config.toml
num_hidden_layers = 11
hidden_size = 160
num_attention_heads = 2
num_key_value_heads = 1
head_dim = 64
intermediate_size = 640
vocab_size = 2087
hidden_act = "gelu"
norm = "rmsnorm"
norm_place = "pre"
norm_eps = 1e-06
positions = "rope"
rope_theta = 10000.0
rope_fraction = 1.0
qk_norm = false
attn_scale = 0.125
bias = "none"
tie_word_embeddings = true
parallel_block = true
init = "normal"
init_std_qkv = 0.0233
init_std_o = 0.00497
init_std_up = 0.0233
init_std_down = 0.00497
init_out_by_depth = true
optimizer = "adamw"
learning_rate = 0.00165
lr_mult_o = 1.4
beta1 = 0.9
beta2 = 0.95
lr_head = 0.00551
max_grad_norm = 0.5
warmup_steps = 223
schedule = "wsd"
decay_fraction = 1.0
decay_shape = "sqrt"
final_lr_fraction = 0.05
batch_tokens = 16384
max_seq_len = 512
doc_mask = true
train_tokens = 154000000
max_steps = 9400
dataset = "wikipedia_en"
MLP neurons of a small language model. Each row is named by its layer, matrix (up: input weights) and neuron, and shows model dimensions 0-127. Each number is 500 + 25 x the weight over its row's rms, rounded and kept within 0 to 999. Numbers have three digits each.
After each neuron's rows, "fires after" lists the tokens most often just before its 100 highest values on Wikipedia text that the model never trained on; "fires on" lists the tokens most often at its 100 highest values on Wikipedia text that the model never trained on.

L7.up453:515499476494552518471527507509524491476468468472518441494478548480489540464556511476504545516506498529517503540474488501496459521516536451490495469509490486545505510475524514488510505458479501472538542485465508513474494557487501504515461518490455501515478539474490482494507532554521500469512502481499519525515518476487520540497484552525498503487518512491492529509508475561517564497494
fires after: " h", " H", " M", " S", " p", "H"
fires on: "on", "y", "os", "or", "ra", "qu"

L3.up49:507500473517502474456510502455529503501498481522518513543479454515519499462520548505466502500531540477488529514501499497501482480486493529512515472509518502536526482491425481501497556531431499509543540492469509497511500513470514492461506529549473495503496525516521494494506523546513512490466561466511490507522541487463516475538512528492499517465513494485480512525492419510474495466496
fires after: "ad", "ch", " H", "l", " B", "h"
fires on: "ard", "or", "ars", "ors", "ct"

L7.up370:505491430518516520512494555443512449497472468485513501467490492481489523490532507510576503544465518472504509525464533481503532497511486529505478482543506462493462516477499504456459497434484536468481533511485470490438517534469495510477472524513512518465491499499515492496500508475475455484479479466478508517500518473474492500475497501544480514521466494508467506486507513512451545497542
fires after: "\n"
fires on: "===", "===="

L7.up99:512459468494510491509494501502495459507471522494501508506480529530529505488519519498527539485448567466502517523511516539509469491515526474469491480487525464495543549515476516480497526460515539532498499516503507514502458475508483529447486504506533497504450483550505486559516452483501525495489512498504434501539522519519483489455496521507499500495458489485519498481529524509488496474544
fires after: " |", "a", "|", "-"
fires on: " ", " a", " an"

L6.up16:551541466507515507466499492449497522496471477508500523510483473515478497518527519509499468520496493490499508508505520493501467517512500473520505496541537526505486482495528505479482528465467526493587541504523456484536495536498501507543440497449519501466466511549545497462518503476529504515489504498502474529470524524487508489494520559516488472489507506512503504494478506494464491504565
fires after: ".", "\n", "P"
fires on: " He", "z", "He", "l", " M"

L6.up339:499420462476516484459490491523510446515518512507507499459511547479493504498548514524471524526491440528537470484493530538514495483484526495504523453491483448531501501471490524450492535476470521486485497554479530530507508471505500466478515478498492477487533512491488462513508508509447496449526533503515489519490504505493473496448530499500491545555520512466509509493526466522518485465495
fires after: " n", ",", " a", " N", " An"
fires on: " and", "th", "ut", "on", "adio", "uc"

L7.up167:512511492505490519468509538519482478526504494526507473475503490502518505439499510488501496530497511485513486524509488489566480499487504481526533506534541466488458540503491505483477480444508512485493495482475486541479492498431453517470469484458473461512505519536449439487509450501536484507477525477501494546495512500484472478491502552493521509520506536484469488489453465534480502495529
fires after: " S", " U", ",", "ed", " s", "s"
fires on: " as", "im", "l", "u", "am", " an"

L8.up71:507475487506500471493536504480497510511504433547469508458480490469541556496492508475517497519471486529552501502537527517542548485508481474516487501536493469527485471523499510510481498462519547461511514532504524502504516465494525482479505518488471503456514530512514531521517499536466516506485529445483445497502537507496501514508515496489500513483481489516517541484500491513504488503551
fires after: "\n", "-", "==", " ", " \"", " with"
fires on: "B", "D", " and", "d", " |"

L3.up552:491474460564541463465480497507479479483525470482526464496509509461516503475487491540485534532473519537526511473504508497480511500519489483496523495500523486497523529508499497492501486504488502515494474544494508522492532562523503508532511481504448529500501545473478512468518463488515505477518500500489507542542507523525485511488544557497490469453506451531479488469467483478520512516537
fires after: "P", " 199", "U", " P", " Comp"
fires on: "N", "S", "D", "3", "2"

L6.up161:526512468540492499503533494485516452540475462539492480515462504475490536482477479528477528465529535477488468515488467446486502492483503573502483452445522504522489531515459512494433524494483495489469515508523497509505495530487526492520496483521492466451534524494459483515498523504546500479515509492466493506511537464520542465467507481485535472500484503504521489492515481541465491504476
fires after: "\n", " S", " Res"
fires on: "-", "port", "earch"

L7.up364:496505513482488514536496494482497484557476484509514490499465511468484477475508553505483464489498489511489481492525513498519520492514496469514513489481585501503468493478553492499505533448524502500517524512516484485527499524451492470439460530521500485461505497537484528517513484470443516519489537451487496551513481494444505473513497486512486494502513512492520511518508546510451498524489
fires after: " |", ".", ")", "-", " (", ","
fires on: " (", " a", " c", " ", " A"

L7.up128:503464491497476515464504476470498483502497530500513500476503501473529507467519495490519491500503528486483501486554500475504529528491511471507530500500468470525513533482433490454500533486525480500472499531492481477495487521447544516496479497501524492511478489512511427499475458514462568468544550474505439482502494484437493451508485508496506482475514493463525504481501520521491521513523
fires after: " |", "|", "ed", ":"
fires on: " \"", " by", " ", "\"", " ("

L7.up265:505502504493475503453501537439515484501506521493500439513501507508549524519481523535478532501513508507500526473504472542474512503525531497516542474558492496525494519489524528495473497474491496481478467539514519490524533500508453495462501430529461543463542491492526499514493493493485504456483486525533470500473486489481471518509536520529534533535493529468510467418546526517526495505524
fires after: " n", " N", "a", " O", " ", "ie"
fires on: "ut", "ort", "at", "el", "—"

L8.up161:477518490514510504521516489512488511501481501517466539486447498444508476492485517466530456500489510476533476504468535539547492507522536532489550473491500525495531486523473528515511519424503500476501493491494467523502501519505504477496523452476530469545513470552500492517544512479489514541502496516520495467482511500475505435483462484527481491549547536533487511537498495490532474520474
fires after: " |", "emb"
fires on: "\n", "m", "ly"

L3.up176:539531462489481465466499516470494527483518468482476501475472499505528525516508478491518506534475492549484472502519493518517523530500497527433444515490503514532494520497464512471500514509551532492541503520468472519481502525485473511477508449546482517463491500503442503498468458534499470507458521527492506509508503461433519473461522517494441456535510507470520526509494499492498489481511
fires after: " tra", " writ", " ref", " deb", " st"
fires on: "in", "ten", "er", "ins", "es", "ut"

L6.up85:526573470526483527474517543497474493515532493499483494479481482452514480532523500503494508504491522500509486508460483543522498497481497533506506476495540539497502453508498536535490537497491525488546518498470461487496528502498481498519463494509537508496555563510523508500513521525530543522503501506481497450480525497486487469452477507531515484501498482469482470511499522556506503485515
fires after: "\n"
fires on: "-"

L6.up532:514515511558490517503498510468523492477532530508496483495526507503506518508490513486512515469489523467521496535554499456500509497470500549492534498553472456483488534445533511506518516515509493491498517529481525538513498523498576458475485499482496458420504518508529526504567491465496465500517478503506499514506503532492546486492503517465472508486473486528524473533526523517486511484511
fires after: "y", " A", "ran", " E", " mon", "it"
fires on: "ch", "th", "per", " age"

L8.up291:499440524490521434527499498486506460505483480518485492504469506550486483465501497476542495479508523465520507476505554498514521488534527481511517480502533532473548500437519566486496525541536528494529490490520486532485518509490529487455480496538483520466498481509528549484517477497479485484460493470494497533487496515472494484464509471536461486485462524545460511455509517481495487500497
fires after: "\n", "-", "==", " \""
fires on: "E", "C", " D", "A", " over", "D"

L8.up167:480496529518488487556491533529495449496457507551511526491498468491476534509488500480511480521507515477509508438480506492462506515513520519496487497531498494523513523479525535417510508518512461532548488519547528591481503530520508512476415476513493506450491500515480520510491517520473528517490520507508493518518506525489483495485493497555494516490504497499503488493531489523476484497517
fires after: " (", "\n", " \"", " |"
fires on: "I", "f", "\"", "F", " Best"

L8.up389:471501485521488486480488493533495451478473437526481488511474492513495489500473486497486443531505522503480505466533525517541530496524504517485499470494506542498500526486506552495500513486477550486501504516464516512482528511556527476454506483481487480479505524491480508500496447466426538515490491463533524523499495540480521481480540559543496509478553481526486494511514500462477509507518
fires after: ".", "″", "ollow", "==", " (", "==="
fires on: "G", "N", "S", "W", "ing", "A"

L6.up575:452532485495477530471504503509503493507448468488496526500490494514457521480499520489482492538484483500488469488497503532548513481466479498496511485498498496501486497508486553491490493499542520481539483508561484533477504544472454510442511483527533505494515467486469462517532492489510555475481528472485449567491491529513470470467538487508492524507484510501464523499521503547499516477497
fires after: " (", "\n", "-", "is", "ri"
fires on: "N", "f", "n", "p", "L", ";"

L6.up618:465501502487517534459533518512504450517488490481498461452484498496533523512470482475493507477496526492495526492483492489536544510446526523454528480484539549543513464438483501482523546503516478482482509492490502552542536522459557467496532480496509503446471504494525502519520513519488528502505532504542495515500527498516490468475523519479525476501475506478514503483536517532486498488544
fires after: " L", " l", " ex", " em", "ate"
fires on: "pl", "at", "g", "mp", "it"

L8.up155:518523499508484470481554529455524491535467498520482499471473508451513513464547542454513515490529565457502448543540487489501524526519477486490498488526516493520505497468479518509458488465499486511532557490525486543531475482483535480478505496481500520499523499534530499487531500495477503472477498470518472529507512454466441464481474518534467553495528482546495526478512486535511504478503
fires after: "-", " ("
fires on: "d", "l", "h", "y", "g", "th"

L7.up54:552510509504551510499511498485555528533513458489527481456460491482489509531494489509476478464505526498497505513466489502517506507500544507521502505489509461517481515493469527491528506481499511493507508488528478504507492478498507516468518492489496491456503496512530496498517464494466486447489451481508535500518556443532537495489539510545534522502468450532469521457518481521482505538512
fires after: " m", " s", " ", " c", " w", "=="
fires on: "ag", "el", "ug", "b", " l", "eb"

L8.up173:531474451495467503503524540490500484491465509514483534472516489533501519504533473501519510476473479478517505527508507517527469495494486485501501492474547484495512522475460533526521500496522532503488498501491483567513460510521483490541484456525483524476543498504501491509513533508493480508458477509502475532486482486503465505493542527510474492486496453497481509477540471507500499470501
fires after: "-", " (", " f", " ab", " re", " \""
fires on: "re", "n", "w", "d", "l", "m"

L7.up630:450521479475513497482505522504476485498497475498501515470512443535482528486546551500520469501463535467546494511483513511555491504514494459501502496488492531511491548446480505523462475477516530513538537526517473515481475514516518521499525476492527507467501526498464489490490523502471489453490548477544520533460527547446494476549508510502532506456481487472493480502509491512461486491487
fires after: ",", "I", ".", " I", " U", "\n"
fires on: "t", " she", " She", "T", "em", " /"

L8.up31:504454522523471477491526529521490452522507504509488509514485508505499493482498506487519516482505447502502522508529520522526541482504478498511477482546463516503493485530511544503481464472529565487504507505490527552501505556487481496446475497487484506462525512523515487505514491523488451501446479443504495502480491528499511503500520538540502519519520475518462494522519475506505535476517
fires after: "\n", ".", "===", "-", " ("
fires on: "F", "A", "f", " F", ";", " over"

L3.up30:524511469514499474497463480475543466509493511480472522493508531446520464448517489445552507492489477470491505540488526520529467502485531506468509484498479512500488495503496506450498509481507512520487539548507490466465463536494466460460480506523500524486509479509465511499480457483486564480465481494533497497524505515480494462459522506546476473459450446529490486501527522489457549511518
fires after: " l", " d", " L", " f", " c", " D"
fires on: "ru", "ik", "ra", "ines", "ess", "ag"

L6.up330:509473495541524489511529532491474453508522451550508486507503548509523510480532521491514517487484539461510483495553526536518528500481535504501545491540497466551489527508464512493481525480486541471489497512499510534491524490500492531451488457464490466521474500484469442504519514515449515520507515498488504489517518537510482472499489468489511487504537516479507518492483496529530540467480
fires after: ",", ".", " an", ":", "ed", "i"
fires on: " as", " As", "im", "un", " and"

L7.up607:501496499547510520471495536453477500476516507532457505496474531499493511478481513493536475497468470516528476508508497494511527472488512519493522496522485435500443499503452488465493500464558519482489507511483510566502477543479462507474457504488513502481511476488509499509481483511459499498492462468501477498478517499502513494493531510567484517518488520518487488537514501527528518489540
fires after: ",", " in", " Al", " said"
fires on: " which", " because", " that", " where", "though", " so"

L8.up200:545486492519516486456492512526494521450488478530508475515497509508547522465530519498528520489538499515501484482558484546519524490469513527505515529538468490568535494506514526522506492497474477495516486519496534513513450515520464536457461498488461541520441478498517506464489502526456465466519493484501489496485467497454490509481471477481443489490514510568513522488525470528499494469475
fires after: " G", " A", " N", "N", "y", " Y"
fires on: "od", "d", "ok", "th", "ge", "ad"

L8.up25:498464491521515471490504500466472498527478504514494458497485512515523502482535510509548512494506485461544512511512484516517492522483527500509480399495503451510515506519413509491517498463528497502489525535514494525475494521526516493493466516531469522496488552479490442509499496514467535470503486484516509515487509514504491489507509495541510498479509491496479534463516480501457495468502
fires after: " (", "\n", "-", " \"", " S"
fires on: "c", "H", "re", "I", "he", "l"

L3.up158:493530513493533460527549534537554521517508514500497509486513479523555512483505530469496498524492478507533450509492483512490509485475530486479500548517492488548454511443522493466481498510498495496514499517508515521470449550497536529528539482536487511508526503522488488513501415504511498504489523479516452436504494497474452481483502494510519491551495440485499531488552516522516521504499
fires after: " inv", "v", " D", " d", " em"
fires on: "est", "ad", "it", "ent"

L8.up499:541507541463445500482492506494470451499491485512520535488484521536490553464544521528537505495509457496485526490477493484565540488487475506476494501487450509522549521493504556520483525501477505488502499498539545515519468526487497474517449499519456517531532515512472504495515499467458529480501469462517507530545491464426498494489497494513526499512510485530510508494490497486465516497498
fires after: "-", " (", " under", " \"", " for"
fires on: "s", "st", "d", "g", "c", "a"

L6.up608:544474477518532500456534480500534501541492480463468517533477515502522477471491506505517516491497486451500502534510504531540527493500580497469466476522529516519471511529532512514440528537451525505452522545507502468508505506480496441490472528518509472464481487488483523489533500504477494517461492485508492504508494520500500448495478520484511466493496500478504476478499482509493534487509
fires after: " l", " L", "pis", "w", "m", " d"
fires on: "od", "ar", "ik", "it", "rit"

L8.up367:539509467502481509522519501501510495530523489522513486487529474473533530476530465499557479500514535483563497495468500488481493510476547528483498498538480490504531492469471492510482519493520512485496528542494482547480490497499500520481458509524510456482467504501520469521498503480429533522531534507541499485504526507505491461494483479471513540516531550487471512520512468531481529510491
fires after: " |", "ru", " e", " a", " j"
fires on: "\n", "p", "g", "v", "m"

L3.up297:497456521531496496511489561525534519503481465472467499515500536446505515470489506525550484493465495468508460507555475492483514502511530532443471474526580489515491519515522478520465504473480497497482495535448493514513529567502447497507495497518484495531460517507532492491517495523501503479544524489506495476525553506484517481487500491496525525501532506489441519475510514513486485509497
fires after: " h", " ph", " Bel", " Comp", "eth", "ol"
fires on: "ar", "and", "ys", "ost", "any", "od"

L3.up170:510527493488500463520509511504492443575490529529487490466486500525515503508524520501513517509501538507518480507519512512489474476542505462495516481499480428474511509492477512475473500428506535475522487493528470515475481523474451534487499485501463471465477450539524499500545509480510491491516507498509486540503491500488462482465468534557492536510466528512447493497527528499505518494471
fires after: "\n"
fires on: "==", " del"

L3.up431:524487395515499487458516517505509464525476526506480474487486541475507501458539507467530494502531491525523476530454487512506462500496547499504484499487511518532527484456528539466424519484483478525490500512539478494464467522512519444524498491512532517472498523490511467482537493512501501489475490441519518492532511444471514466493525519507524476520467517512502526482545497516478499511516
fires after: "S", " R", " W", " S", "s", " L"
fires on: "w", "b", "c", "t", "k", "ash"

L6.up525:514454497515497537508515492476530463510485497489509513509525481485521504477494489482516498499499491507494485513562507543528477515505523476500565466525519504475509526465498477513513525440503524497506447500523511469526498528513432478488481477471443502508511507532524506483521490476459471510513492521514492534505524455506504503483443511500515467487504517545521516468477540523515495519530
fires after: " P", " p", "P", " N", " O", " n"
fires on: "o", "h", "il", "e", "ep", "el"

L8.up134:513532472533484488478517511494534547496533502493515491543463496464522484513516478457531525489475486501524520512481495516527475532477514561473510480523482502470476506484479487515521481474506502533531488502472508479477487564510565493510472496548500522488487530515473513473469483505522456507476550487508510467534518476536486488511472502516458431498484453520522489525495519528504487531502
fires after: " f", " F", " l", " Fran", " Fl", " de"
fires on: "in", "ell", "if", "er", "c", "v"

L3.up329:521511497506496553496511531467499505508465472489513464512505490489500516487498499513536472509490488515481508498524494507530541486503477501453466538505510483535508484500513512491541449478508517491530504519457508458493527540467540484484541487473499475502505474439471454457486497485455510526497492518500475538499534542452541494488530524486491483501439501480501564490457496511519493514523
fires after: "ro", " pro", "rans", " trans", "re"
fires on: "f", "port", "j", "d", "ased", "ark"

L3.up372:493490509525510473547474490489528496498510478463502463489500458488514499500466509522513485518496517491502501470503458491482518500519484509475531547523521463489512484501542509490473509488505537531492475508478535535479506512531472507505514526472471454543514493508487519496514455499487498499472528505504448519547486506553546500514494509475476520532458504508526541471486552515506470498522
fires after: "p", "f", "g", "osp", "ip", "ig"
fires on: "a", "ant", "ital", " C", "and", ","

L8.up627:483455477514527510525518512481502487523471438519487489511455525487519496502497531527487514491488552486495526449548521540515506475509486533506513503476518506498535534503485534493478508513492533494468491529451519527525511524494499511442465506514513509543506498526494469553497480510471523479488488450525483515494481511490519513498502507493495492495478485511523534527530486488448533477513
fires after: "\n", " (", "==", "-", "===", "/"
fires on: "W", "P", "c", "A", "L", "M"

L3.up310:539517523496494512482545503492459500522504497464483471483479515508497545501488488443515502505496476481502510476545509477480476492524539525474482481521503533560499500489485523448479496472464515515514494535503516508496451551490448534485494501488486467479508484512545522481553484496496505495446476513507483507470533471463511473489512500518488457523480497507465473516445457499510478527488
fires after: "-", " Un", " s", " un", " Pr", " st"
fires on: "ch", "ion", "é", "eam", "ett"

L8.up186:537505485509495448478481519444525476508489479484488526465515523516552490499506487488531508533512500558549508450521522512517489519510484462505517475543514499527499488504459543540499528480472478512519525499512536517507467519510489514499462516518460531492527485504531483533498499515462484485527471480501503548551510467477498483474500528506500482481476498507488529478495510491473497455498
fires after: "\n", "-", " (", " un"
fires on: "A", "U", "s", "k", "S", "a"

L7.up345:464513518521524517530501514512463507487468471541529493480486499485511500479521499518497491537523517466491467530495469520516521484447559513502491496502452507493490523491510483509491473522519502483479534501469487498545498525511507490487511514451534452502536505494474502492466519502545470501536568481493468507559489506468539509464486507561502517492515502514479489526500502520506507482493
fires after: "\n", " M"
fires on: "|", "ack", "t", "uring", "iss"

L8.up459:471489527535525486515485510475534456506475503530493487487460488530478503519473507494516464510490537490494509493456483485520511497501477491539540511490535462509505513505510493472475527499493492505558509492490487473445491509471481473500478518487532504435472497503513465453505500498483554523515522491510530528476507493496531507469474562498444493521453539512466479498500523529507505486538
fires after: "\n", " |", " pro", " Or"
fires on: "===", "j", "==", " −", " Res", "S"

L3.up27:498510484496522518477536509458487493504481478499484499459484507497463532540544517518505470508452514487532524513471488524541475502518481537463512449559481500509473501522440487491533502493483577457484527479468488446498518498502514492438513448501482525487518511507477490486511518513518507497489529510513482494505529483476490482511534521551470504515501503479494499513489456516488487509511
fires after: "ad", " direct", "r", " st"
fires on: "or", "c", "on", "one"

L6.up24:512479481557517489491490518521492493522507485469476463520500501450510475497475531526527533497487493518539457471493453490499481499485535492448509453493511482505456522498540497472538510474472529501516493494500500469524490529516516437493471509498482485497539468526514460479511490541503476459495535534514532489521505462535446494476490534518518513507531509535477513520462522527507499510544
fires after: " N", " n", " ex", " part", " h", " p"
fires on: "ic", "el", "ar", "h", "ol", "amp"

L3.up613:512447472525478493500482479463521468495502464558531485482518473512497496525505491524501552417483490492509455507506523456495510506467515502446498464505465485523503532443481498489515550521482537496448520509469471503538528512473490508491520484508499520454507449488520468511471505482502488482467507508489544495517478503499530490494552507476474481502522480523494561508480463512513482511547
fires after: " |", " 3", " 5", " 6", " 4", " 7"
fires on: "9", "8", "7", "6", "5", "3"

L3.up267:545507405525498507503523478537471501485533494497487492507456536532579511489517497475500526506452506519514458485505526514490515510512490523435492506497483470498488487452493510478501511488504533525511508544485505536504507489512524465496490492511511520452525487493520498484484463484505491523483533523500502513523484496483486429495545569484523516553466493520515505510543507495467516500522
fires after: " re", " Re", "er", " Com", " |", "en"
fires on: "b", " Th", "v", "ve", "Th"

L3.up501:451520486508538502518507531456492456490473473499479482525467533498494510479483491458521504510457491523526496502483490528447471479527566497478509498511493547505510511451488527455479525484517488507503512532526496508526521539479528450511486508494481437488482508450515467503529504470507497496493517475490511487518534483490523492497488488526545522484463473516482482497537466512521544517522
fires after: " S", " L", " his", "S", "l", "'s"
fires on: " career", "et", "port", "t", "p", " first"

L3.up40:534514503500486474462471508500535511516469497449470509500471502496505531511509496497493519494477492454545496551491531486480499486441527528517519520511534530503490463503519532492504558494493527509523502521450519496540471535489475477497490531520538505504531565530447521527531462520460547517462531489521477494512528462494439488479485483543507532559496505537476553485478476521488501480493
fires after: " H", " Br", " l", " h", " L", " w"
fires on: "ig", "u", "ag", "ess"

L3.up13:481561484522559471507494503529518529576476530479476481556491481475533504488529489500478516508523485443517497489541496485488511482475559505517439466478497542508453535506523476495499516468512524490485508496507496478505476522494481486480465516473481502462528503509486470486505518553494484493501498516521488501503503556504500453481534484527474502515503513520533484466518466510490548539518
fires after: " W", " K", " S", " qu", " s"
fires on: "al", "it", " con", "ian"

L8.up133:510453453510515496488506499460474441505507454462500508492518512513481487497514534506552478519495539462491456503493504532520452503551536507509486468471499513471470510504529526459468492426513507469521512488517529472508481520492481481507497481511509469502513485504498493505546457516485517506527503498504563512518510481539474521419520511506443495479517494482492482490484458497490508525497
fires after: "\n", " Res", " Off", "ation"
fires on: "|", " J", "earch", "ic", "-", ":"

L3.up479:582500487512484520494471535500443478521523502480493477475484552497516534462516534535531494470492513526500484513503500448536535496504485533506479491487525458522503556527457499485453493507529535483462513534473445522491519521487475483507516502516490494515549499462488498513496478496492469468470485474504484517542478507477460470477487499494542486489468495468480532495451494487556521457520
fires after: "le", "ro", " pro", "re", " un"
fires on: "ased", "te", "it", "duction", "as", "ens"

L3.up607:500517480485555526547518483509515477529522494460489471487472518510506540496501487513511484499472508483485491481503503531522487465486574466486490488491474430557480510506516511502492513483487544516506504486497537486485439484453461506501493544476525509505519500559534509519500476498491479487482526531506487547528494529523500483468484543562477499479494511571521499494503473527494488486504
fires after: " V", " T", " min", " qu", " K"
fires on: "ol", "el", "or", "our", "E", "al"

L7.up33:496517518526471491553521524487472506473449510533495537525476456480487499479506483487492455526486516507527467525481551498516494532528537508525532469469477493488516534547501461483526499500483514525524501488501473500490502523484471508431465526510538489512486478474545489512499491534472518479503492524488502503506497474499467550481485526524481503519508482483530509491482575480497522477477
fires after: " |", " m", "m", " ("
fires on: " –", " −", " (", "+", "}"

L8.up336:537512503509474520463534487483515472530497465509512519494435491506456497486495510501520532558542477493483488523487505505538539490484465509496480488528511487542532499518512550529470534493478517502495531490479517477514563521494476554498457483480481502514493541538494470493449488520507506515444514472489518515529492499447483473479499503471488499486502507531480498469493467503476498484506
fires after: "\n", " \"", "==", "===", "-"
fires on: "S", "D", "is"

L8.up1:510518499516456499488501505479508453539465497538507522479487514488566505462483539516539517515493533496548470539515517498511477496467505517523511498464529469488475522512417480501497540488531527492448506508522550495514502484498518458455485499474477528497501466539497488524518485517492503484487514486502494504448511471503474506486528540475487470510486486500517480500500506521466523497545
fires after: "\n", "-", " 1", "==", " \"", " ("
fires on: "S", "-", ",", "c", "P"

L8.up168:482493504490493497470518502472501468497483489483501507485488548513506531471489543484520520513504514458509465493536531461504535511515480461512494466497516484554509539514519545463505515503534504516526550532561520540510500517513498464479484505523482498480518491517472451495524495533465505486443513486498478557536475479495478481487492516487459492471485466560494497499512444518497495484526
fires after: " \"", " (", "\n", "-", "==="
fires on: "D", "I", "G", "g", "V"

L3.up391:501505460462495504503499523509512538505494480483471475487504513447473481502509489493538511484479480499499514554454490494508491508513493497468485490511476531464467521434497510471467535479529505489541507544514520487499488502512518466500439490517520516509470512525496506527501464534513506495480554515481534453529522435444477470488515465489500482529468506497502497489515486515444490490463
fires after: " St", " He", " pr", " F", " f"
fires on: "r", "alth", "im", "er", "man", "ather"

L8.up146:541535494537475534477473516479478449512507538493511483469500529528537510486499508472539489533491486518498487496540509508483462501494488474439513459548480453529473498490489530483498508465519502488511503512502513525532510514545496500511481483487486515477470503527510448457547487469505489536539473491499457536495530490480466465513540519553460508503486530534469518482488478530511512518529
fires after: "A", " (", " ", "-", " \"", "C"
fires on: "s", "h", "l", "on", "in", "al"